Weights of a small GPT-style language model, trained from scratch on English Wikipedia.
Size: 13 layers, width 256, MLP 1024 tanh GELU, vocabulary 4096, 14M parameters.
Architecture: LayerNorm before each block, rotary positions, no biases in attention or MLP, untied embeddings.
MLP neurons of a small language model. Each row is named by its layer, matrix (up: input weights) and neuron, and shows model dimensions 0-255. Each number is 500 + 40 x the weight over its row's rms, rounded and kept within 0 to 999. Numbers have three digits each.
After each neuron's rows, "fires on" lists the tokens most often at its 100 highest values on Wikipedia text that the model never trained on. A number after a token or word is its count.

L6.up517:508529439484500522485461533558504527507496568424497482426502467452539502508502493415509553533534525464526528503467547498505419557547474477474445525508547494530535505510524552494486487458488515460509569479503530455488468481459515508477505526458441482514456498539515444443501498547514544491509439472470441504480454411485481510502508555422577556429512475520516567556520531473497491513448450481496429422511528519593442459423546461458542542487534557540451437455464436450499490492517580492550483484457509523538570467505443513449506549540481516506494560519506471509513524531477510486478494563536444555539507479593549524484489566607619461508511494522472500501482461471512514531506478412497527500507527433555562563414497413492517566496537505396535501450481491461519566478538498
fires on: " P" 49, " short" 10, "." 8, "ld" 6

L2.up876:527523511492484436528514534488477539512517476443603563521482542553571466449561519534476501473468483469531430514508555601539496526556514388507457461487476478508452521466445495496553506500564495468490450537427499462555450375442440485489499488547567545495500483509425453494475500506462500497541441490455530498512453491483507558508530456476583535491495486522449504389514516504487462513481449504477530491428450447513491477521481492544545549486430457503424457451590506400546552558524510482460484534503474557571514488493505476520524453486490599544494515471470456561515498536517407469530481419470553479548495489500564509438505426455515517488581517469515527478516555486468511465477483504533491488478564519548518440470451498541482552536525467471496469566492490519513542463484441
fires on: " &" 12, " bel" 10, " west" 9, "@" 8, " cond" 8, " sub" 7

L5.up866:484444535455470490464528465536501544543484427479539558538508579483556513546455569452538531533515546557561539449504504492498498491479533423471528527441464510527446498486498485526542489534558458460462523529493463533447530406406477510466491487426550551479510533489490549515437495490480565391453471525469496513528449452571523505488497497478484533562504431554472513485474532460455506454497485492479465531458544454495554468564478505465570437502522555549506532397546470491516555500484488477521517460381526521514472515540497501462466452525520481518392565480506473554521477532517463453490592434473495542514537502474549500439476490491572536487506464432550541534527533528518557433462459544490499496574533534523538594462487545579544535549498486481496518571452496529513560501519494
fires on: " of" 32, "(s" 6, "In" 6, "Pl" 6, " During" 5

L5.up540:574506482465479455498505469444563466483495501482511488448510509500495495498477508431532481523461538387601539483516521503450455439512559475537543525470515499415460484523500557494526474470482538424463455478547489444460510491541514436514491555578522497496445491499518511541491523454515553469522494534478480514492532490539549602484566428539509562424486505419495423487502593537529475473464626477410413483456474522452534474461495450473419473454420561493516495463512485486532562470471449504518536500532496507455501495531492486519483523472460526530542491529545533482514548537525462514436557507536494518469558496512522450482446468477531459530596465521504442483472525496488492520486515437498487529490564519470446517601521479524488473411519489570601503536546554519583523494548489
fires on: " w" 23, ":" 11, " dec" 11, " -" 9, " go" 8, "!" 8

L5.up321:523453538474523472493504463545509517593527525490564584412501532540544564525472442449530509458489512442538479574531477587414501547518509441459550570509536504515526531502445470442528508488456504489494565437485484491565447514525528478525490528488547498460487520536522512464472542560496457526550449478417451423523541523536509489537545521474500480507552467506536557485546525522541488557459465504480514476515519520473473519454462485461396477529463491460484458471441518461534473513470483447454575447483468470493548509529455510469521521540487505498500510415385482503479498510535456455435503460452494494519443560487520497530434535474540528550507476489541498465510497550449493487392493577454546559504557495530542487523554408556542485409607447510558529488510465505534573474536493
fires on: " " 76, " Mass" 6, " of" 5, " research" 4

L6.up976:538437507410467501488546399478496529490523487541483500409538505529536551535529497488551533571479428446492452528523531457540521479476557499513478441492526529521474571462508446543440509475489452454467506511481530501487509519533456522499466557481520513557536496481535525485536488507571547479536550511500502574568474503526439487521490488503543514562424485432511535449465525432473505400463511541469496537546453501464489551475423468556486432536423541434489388546463476491546496520546498560468476498493521486483523514469506494471453508464528553549481529512488528528569446572510463509469562510416545471560570500471488552392541535558466449579463478493501497524441482554481456496539453508474523537504507521515463464476491543546534574509517462532494460518476510608521506458561409
fires on: " Total" 13, " Votes" 11, " still" 10, "\n\n" 9, " not" 7, "als" 4

L6.up623:499445459524534461527533507474459486522461467552453446475423517517646467485404545477527472529467497497528459457533594481517562567548532426449457448516544467538470518522518492522507488490519527448522529481457464414515471447515487477569476524537492525493436544498525436400515476391538496469506509559517501477539493473484508458540463449521490587472551430472508589428497498493561468521465511482509493507485468501431472469491450452563493502522456479490481433474512536537514492471531509475541534524507442569531508510473501517413513480553505544519505474506517457555601480509474458446572508510462579479514497498562538400547445514390528517557476548490560511514423493490483493501488511512563515522526535513501522467474502466502597534485492485508509480556538481510496498491580517
fires on: "L" 49, "R" 20, "-d" 9, "-L" 8, " medal" 5, "–" 4

L2.up603:510425555508461515456384513503544470485543502514532552500510508485507515497527422500467462524467500508556521502545556493487491455485459492457599533506473588471522541582481490452483518458527541511517501501506537540469511481436536432586483543459501553517446455523474537373446452470429439484507474470489461445465604440548527485510538539486587515442534527468482557473468582497541558480430545440486421506440471527565587572483430457510512455545538491428528467424504498481576488506500535549451542474508535490463477498518480459520485417540473502477519506458516524471513509521552496491461536569546472443506487481506594477542485513507506489513540532462592521558523474517511512534463505498473499461501528484474509463499469484564490442469545500497471483497466560557475508420476499
fires on: " h" 16, " dis" 13, " en" 8, " Met" 7, " ge" 6

L4.up399:535532466519412540528499504440444428551490488533493558425461493532517555533464506467498460592497443531545420525487559469472493553548509504447522564471482503514497490474522515550463438400533470467470494462469464531494494496501476518399493537496454549422443478514532475537530554564590474471472477519487548498370479491519426498504506467534479543427506424455452501509466507467489506492544547453451562509522534548499533524545470434516441506494443564428501499488467493482515497536571456469475539508485428478483466468540502499493542522546492525515527563558468455509602474462384524470480559530518465483530569542537496408531489481479479474488509528512524488484455454456546478544562561465477524513506489468531482556468541543531535493478483563482500447500558460495578466534499474
fires on: "ments" 19, "ions" 13, " wrote" 9, "ences" 8, ":" 8, "ages" 7

L4.up339:496493443498471458467433461488499508571514538447495490505438498500609456510486498490522566547513592513542520469522572486519496491510513478534395450483484480526511510477481491494524472496541513501496518505477453452449547439522468523508489518497466458505508482560511441523503482484476498481498488472439549485487453546553469562483478479465501598500490497545482534479541504503490451497439500485434468554546429553569481496472435484526543550504508517442511522471580460465516532470535526523443538501420369462530558505518426498413403501525511481501564488543508466550521577532534435449524503559534513450502565481498439460413502530480518474611479566543581478504408428492514487466455480408549538477483533528578492469549566513464494497501562492529510482508482519535508528491560488
fires on: " return" 16, " Cup" 13, " end" 9, "ership" 9, " Council" 9

L4.up607:577496483488500464455503500477552481526545497468526460563541542471561457506450431479622514513487502535562485435479496476514415497518493455499524544421469481455494469549505595522459471470575464423446457561510487529474536417521529552427532494509447570527505459533516433534508527469517580501591544481504539496474446503528567611553569518476521516569504491492510462471480467444509524462501563478434490504473472467468510527540467542454474446515446530447489509481532490444513577497498495503515539442523510528447519476516477493511486526499554455482503522482513484489526499513489408453473561507528540549502569467470469442426494533512549529503592423489559525525565509535452454481540479502482536448472565512549480447548523541465469493402499478555561462443500521510518474466479509
fires on: " He" 28, ":" 17, " two" 11, " e" 9, " " 6, " go" 5

L6.up762:505477516427468528450431482502503536526469553475480573520512574552580552485453577522546491518573561521470553529538499477505538418532510450551495568469505581515527550604458585548553461500501519499524421482468465436497529463388455498427453500464500599516526516540456528522464461534475477382531457506499489464501454485414517517521457421456514487484556472479463502489513442503512420468474514530470556584503587509461502441477471490524477519489445487524506505472475480467558538556529497534484522470484487535488518541471508504463506391452479486513542571483480500574530494486524505452517442489538506557526481482487530456502424505437536560548511477496544497480514512534492519502525498516501549496547482441538477456442514464519487497477515449415547471436555516532505458532483511
fires on: " n" 23, " All" 8, " hig" 7, " Northern" 5, " first" 5, "'s" 5

L2.up328:546478464490493445525485476495441479536451470571476461587516525605549497508537420411493572505501487514481471531496543502556534494542519449429534519425482501540529543515487433507515529493488552452545472475516449509513504458468540392499500495533485555593489516460464458495474489490463509450506524463475510424493523486493526550517504535488562500520529463508536558406510537443470540509490464496486466485444521455461501507550482554500498477534492511539493505478457539512542577509496484474542509488466516513504461459505575421450464517581386486446488554523536415512501425536513504475522546531412469529556554459473519518490489541555579524546511431515589465456518581512490533543491480527443489418531504487473489411470396480519478549506497443443468517528528527515505492457574512
fires on: " of" 40, " gen" 14, " Pal" 11, " Pop" 10, " Is" 7, " med" 6

L2.up214:511509559463486468524519502495462561450470459550425456464466535520524517510451459493468444506444532543506491478496522458542472556496525450403449445491539477509510583527580505580507522451594510459507520448505561517426570552578447481551553468465590518483486506473527479430494532431452539504497533485492480458491513545487443485523480511403590569496454489490487548503525532470486433511435512447496465556473496479473473457520492479514453493554507509512508454524514432491544516504462540499584496566517431584551498533441442466528504469475542538561548612467488487513540450521542510466475530549554550453539482529553542536505508472466468514487518545523525459530458485450510450428430506503582561480486486437532528545503548539514538459524482541506541525545466508503514525432540516
fires on: " Z" 22, "L" 22, "Z" 19, " Li" 9, "-L" 8, "." 8

L2.up176:473491461425516481417514496531499506570462526497465462496532533509528532456489489421462486482542470436523472459524562566591507471557481454547495497499472543546553465567554463527501511506534445528437434587508550468496466424427421480451474543464483493523516488519537544506525533502488560479503546454477572618456477455490515570495554539433572546523498499499548480463563493475495496487423504503492524527475517475518480491485499440539492492489525450515484500461455416485553581506501525464531547407478436479485523496523462488485457493544547471471437530489539454540491434542534524461568516544444485553533536470482553519472506531544599494521593420440516482506465472490461477438436474447485491516576547467496514505532525474499531514424529464453545492530464441519509565469478530
fires on: "." 65, " P" 20, " p" 13

L2.up267:536468426491543432565518438502472485550562484525485512502565523599507517504514405525554510463500470523476516507469533490533548449520483480467479435496518431483546553541563495481451539512538474566533445501466452512454505469524533470492492529467491566463486539495590441467472537484513553530456527443466456478492494442479520502495442502530512480490553484495500504455524504546437558540494432500552492575520439484415526500460433447546431490400481538464484474459498532558570522481546433530557579542426423562509473523481516471527518445490479599562521510493492444493452482564506541492564582539434562516532496492440498511554512535546495465505503476492541531547499439483546515456545550480600480535563507520474538511480488477487524460534511488486548478526425533545455558492502494
fires on: " after" 16, " After" 11, " L" 9, " Z" 8, " age" 8

L6.up665:519498499474463484490496477550541550553482526448548552552537516493547558456535503474519569503538475505445503491522519487461504496535496404448484567422557540556456467531526499541557545503492485526506470468452519458562527423408466435480454510403544538369523411542524505430475482489450534432450428494499520471459470473499506483459506527484525557483538520524499533431464552485426496459477483539481512525527501516496495568557526521503519476550495446471468503458490459468490539488459498447437504420467477516550501503532406494516482460553517556538504490499534430476451550523496360524522475512482570525512553469480495493522453488524516449562567496509519503528521505476500500560498509524539525556499547489526524463526457396523494561508510438485533442497431460581444565493484495
fires on: " sub" 19, " north" 12, " south" 11, " national" 7, "west" 7, " west" 7

L6.up860:500503444476501486472539517539432509518509512481500551442424585511485526541473503465526497543542478550471539460494544473590505468491475460510466520539463462515611537486587465557512474518499497453503438512530527475525480443478489532476472525460445555475474482501537461467457455535641528497448534555527485527453535505508516516471515525424603551501444480467452542490502504437533449473442490443489498502484484487485522499566479524458483458489502506558463485410457467472542546451540454513517550521411520528469429431518486397481548477529447471471443551449503484521556478538473456417486542450460498566403509436464485512535475539517531510564518476472508524529544473537447580503552520494465446472506435502510507545486529518524529493453467459514429521521436446477482538482591500
fires on: " most" 21, "-f" 19, " of" 16, "(s" 14, " =\n\n" 7, " to" 6

L2.up521:611489487461513406546425517465526606552496538528521513494461495545477477560490467469482478539527504557463482509545479540521475562551487487529514571462533562503593527498512448502489532454505488485421499478523507502499431550439483456525420579504555535481538473480445549481505485594506459444508541563471476423417540491453490467412514454518555515495592461505518485501501404465491483490505472549435496473440530484497538521477408493483501484504486442501457464470419539449582519514463521531480485509522527450527511453518482467506505503509499545518523465494490403489548486519452474468538533542498456500570492476552478532513511535492586508544518438490583506444509558487474503475506527514454534427600467447486436515527447485499519479511467514474463541477490476496554548468575486
fires on: " of" 23, " p" 23, "," 17, " med" 5

L4.up694:490438526498565509510564525496457467536409530516475429508576489516481459476502540484548563480468491442457528432495509550463477510521533478506535483494507473473482486507435560481531504422458586449502562551517534422440555392557463528471461524524557498540477546479468542476439528466598576473545457534545508505472567551542461546541532507466539501504477433502471515473470518495491474578525576501405468496467470491491482469475445504483496450497521468476448477544553505441564567503519477509519486527460534577512522490493500484503499464517484460495471536508545469421496446502462504528464522445519490508485562548513566465458555421420578542495568482528459428519463504446550465497503495466523447454530578488506500467511409476516506530512546550506588569466530519543538545480512496
fires on: "ob" 43, ";" 17, "iam" 8, ":" 6, " " 6

L6.up110:547477460449425448547557503561493517478527564498494507465431494555534520581521504454506544547493537559532471490518580580468539482490501451547520570491497502473483498459515475474471488433464537491441567569598545515506452526466476447554461525498499529503532510495459508449517434458505470466481439544497571507438522489490525499472457568431545536533517454469507571479523508500608432481478522496442467504533486503532520573487473459563486448530500449490447491459492510395567497520486492424446553468474533492563506525503488433492442493558516454531431525396478469512517490526492428484469508563523424511550477510477542446562458519492525548569507457450523459494530495542507507476450515474538566513510473544486488491494510442607549530447486463497515520454442520493528470448464445
fires on: " " 42, " its" 16, " of" 9, "ight" 4

L5.up3:480506449539487482518559487510488522484515511487486520444492511456470530586495498478558469530492454498571428528476514556551545530543554440472505566495494508578553578506525540525451441474519443572499515511548516450486470523506490442602522536487444565533445474491474529540502477532565476471487443504505504511437562462486477591477559563458521546435460433426522518438543448541563417541484533501451486499515447507549500488481482476535457476470545471487418410461535516386569457520502524480533409500448491538485482459527477474498517548496461508469525526524482497548502482483464519495482480532559535448482469541558527436465505427494501487569476469524495507477534439484547474478489488437530503491472482446493479522473489469605497473505567537494515532451446562540539496482534376
fires on: " with" 45, " " 6, " of" 5, " name" 4, " &" 4, "\n" 4